MLP neurons of a small language model. Each row is named by its layer, matrix (gate and up: input weights) and neuron, and shows model dimensions 96-159. Each number is 200 + 30 x the weight over its row's rms, rounded and kept within 0 to 999. A neuron's up and down rows have the sign that makes its largest values positive.
Before each neuron's rows, "fires on" lists the tokens most often at its 100 highest values on Wikipedia text that the model never trained on. A number after a token or word is its count.

fires on: ":" 58, "°" 9, "–" 5, " is" 5
L5.gate433,220,223,192,207,188,201,212,164,215,187,209,201,226,210,119,210,196,201,141,188,213,177,158,187,178,205,189,238,214,174,235,193,231,216,227,197,213,193,168,177,181,168,258,187,160,235,230,183,204,232,177,174,179,192,187,159,210,253,223,187,263,176,158,250
L5.up433,226,240,192,197,168,180,183,177,166,187,183,131,154,195,223,182,135,229,166,259,236,192,230,222,230,192,158,195,142,177,196,235,245,219,298,212,170,234,224,218,227,206,199,181,218,234,196,175,206,160,195,209,243,259,222,162,184,209,217,179,193,181,181,220

fires on: "–" 27, "-" 17, "=" 11, " |" 4
L5.gate1658,229,256,154,194,205,264,166,131,211,206,211,114,263,137,140,179,198,230,179,223,187,216,171,170,176,166,178,233,212,244,235,188,211,219,133,225,175,243,197,172,222,221,247,164,217,185,191,160,167,210,195,187,194,230,205,197,159,217,176,213,201,175,231,157
L5.up1658,187,148,182,189,185,202,209,222,267,166,221,166,113,167,181,241,228,193,246,261,267,231,169,152,246,156,195,219,131,206,207,190,211,226,204,212,147,213,210,206,196,157,199,181,210,204,173,196,231,140,183,217,211,220,177,201,243,248,152,153,169,274,155,182

fires on: "," 23, " just" 6, " placed" 6, " finished" 6, " located" 6, " ranked" 5
L6.gate363,217,161,203,196,185,253,230,266,215,153,154,197,230,210,191,174,190,221,181,196,207,165,164,213,216,215,217,165,171,190,213,191,186,168,179,238,208,200,182,214,155,226,233,170,217,218,210,230,158,153,209,210,157,198,208,190,214,216,144,187,174,233,205,162
L6.up363,170,214,243,177,189,262,176,206,176,219,215,151,155,209,161,208,183,161,163,172,195,166,222,227,169,202,202,192,171,180,200,201,183,171,209,182,176,154,197,167,238,261,241,243,282,158,203,174,193,185,231,222,200,241,165,202,202,216,246,193,230,178,227,236

fires on: "-" 31, " (" 20, "'" 5, "p" 4, "," 4
L6.gate986,217,202,169,193,173,215,200,159,228,164,201,69,262,258,169,196,216,198,182,242,207,184,226,235,197,204,200,200,267,165,214,181,217,213,205,166,193,214,221,153,134,200,284,203,191,223,195,108,151,208,223,180,188,178,198,208,211,173,209,220,212,222,195,184
L6.up986,172,193,222,188,197,177,191,191,214,211,191,216,261,181,211,167,249,215,204,204,166,159,171,151,200,216,191,164,273,213,197,215,231,231,256,232,201,221,184,249,144,162,166,242,237,224,228,231,206,192,240,209,168,169,207,239,162,195,159,186,200,207,239,166

fires on: "," 67
L5.gate1291,152,241,189,211,205,214,190,159,224,219,170,193,172,219,198,176,227,178,201,199,215,183,187,145,182,185,150,208,238,198,173,197,230,207,205,215,135,227,233,248,173,191,243,219,205,240,195,158,240,201,189,173,192,196,254,181,210,150,105,172,203,275,219,235
L5.up1291,222,213,199,204,181,202,233,184,213,166,144,189,158,267,166,176,222,208,213,162,228,181,247,197,171,232,209,238,141,194,203,153,268,145,191,226,199,225,233,158,202,187,189,174,282,209,165,221,221,197,214,168,188,213,173,224,197,175,222,239,247,174,284,218

fires on: ")" 67, "," 24
L6.gate1656,216,193,219,234,140,186,210,211,199,221,223,242,224,129,195,231,130,188,188,201,198,151,194,168,183,241,177,203,205,228,193,213,209,212,244,260,193,248,143,223,198,196,235,219,205,206,173,211,258,155,213,190,195,229,179,201,205,197,217,239,208,211,165,226
L6.up1656,192,202,199,190,229,210,219,170,214,137,167,208,172,179,205,221,250,227,224,171,239,196,229,164,188,200,151,204,187,212,181,180,213,162,203,176,194,206,235,222,216,216,212,185,231,143,206,209,192,195,190,201,219,229,215,211,226,225,199,203,207,181,266,198

fires on: "," 80, ")," 11, "\"," 7
L6.gate466,277,198,176,234,225,220,199,232,202,160,179,164,222,239,198,199,232,215,223,215,197,177,157,208,200,174,215,192,210,168,179,183,196,191,202,205,217,227,256,235,163,198,205,210,204,148,164,181,199,180,144,217,170,216,194,203,245,201,185,212,166,206,244,175
L6.up466,159,158,246,182,198,248,181,183,220,172,188,180,185,187,188,228,226,187,219,134,208,203,175,178,151,197,169,196,228,203,170,221,174,236,233,145,194,202,188,196,192,250,158,243,247,236,146,203,242,224,232,183,206,205,228,229,218,146,218,192,177,184,217,226

fires on: " |" 40, ";" 17, "\n" 11, "-" 4
L5.gate767,235,189,168,276,189,205,203,151,142,232,159,218,174,175,194,167,192,235,221,196,224,189,178,224,245,182,201,166,180,172,238,203,208,286,173,192,183,237,226,236,229,209,165,198,186,169,214,161,169,175,188,247,184,224,241,141,209,207,163,186,192,190,200,206
L5.up767,199,196,180,185,150,242,173,217,230,198,195,228,171,170,215,225,223,215,185,198,200,159,211,210,220,186,185,228,220,216,151,205,244,210,191,203,185,218,226,186,214,191,204,213,178,223,193,163,228,215,270,154,226,250,158,179,248,211,120,193,211,236,135,242

fires on: " Bl" 20, " bl" 16, "–" 16, "Bl" 9, "bl" 5
L5.gate1057,217,219,232,230,232,250,192,243,223,194,191,153,148,178,247,194,255,209,161,255,216,164,186,215,250,176,229,211,209,182,209,261,285,228,199,213,145,231,212,179,206,166,194,189,186,211,194,210,207,193,208,234,215,227,196,135,160,167,232,185,181,200,244,213
L5.up1057,185,179,231,243,197,174,214,150,219,215,189,208,225,209,183,171,201,198,177,196,172,238,191,159,225,242,256,194,205,184,180,231,219,229,161,244,154,195,196,202,179,204,175,221,143,222,167,183,244,267,203,200,209,188,188,257,211,199,187,193,232,215,206,199

fires on: " on" 14, "born" 13, "," 12, " –" 10, " died" 10, " retired" 4
L6.gate600,208,209,190,194,200,174,217,205,101,189,163,150,229,273,187,197,221,184,157,153,213,214,165,209,217,187,219,247,235,193,209,208,205,198,142,156,236,171,216,155,166,243,227,239,216,153,214,202,199,188,180,210,203,239,244,214,215,262,215,181,222,207,203,157
L6.up600,190,172,249,171,209,179,233,183,227,202,219,167,174,249,228,215,223,199,190,191,219,215,198,139,214,174,250,232,154,198,153,168,167,203,198,220,201,265,190,230,213,235,158,212,212,238,152,227,248,179,179,216,252,243,188,163,263,203,211,208,218,214,211,222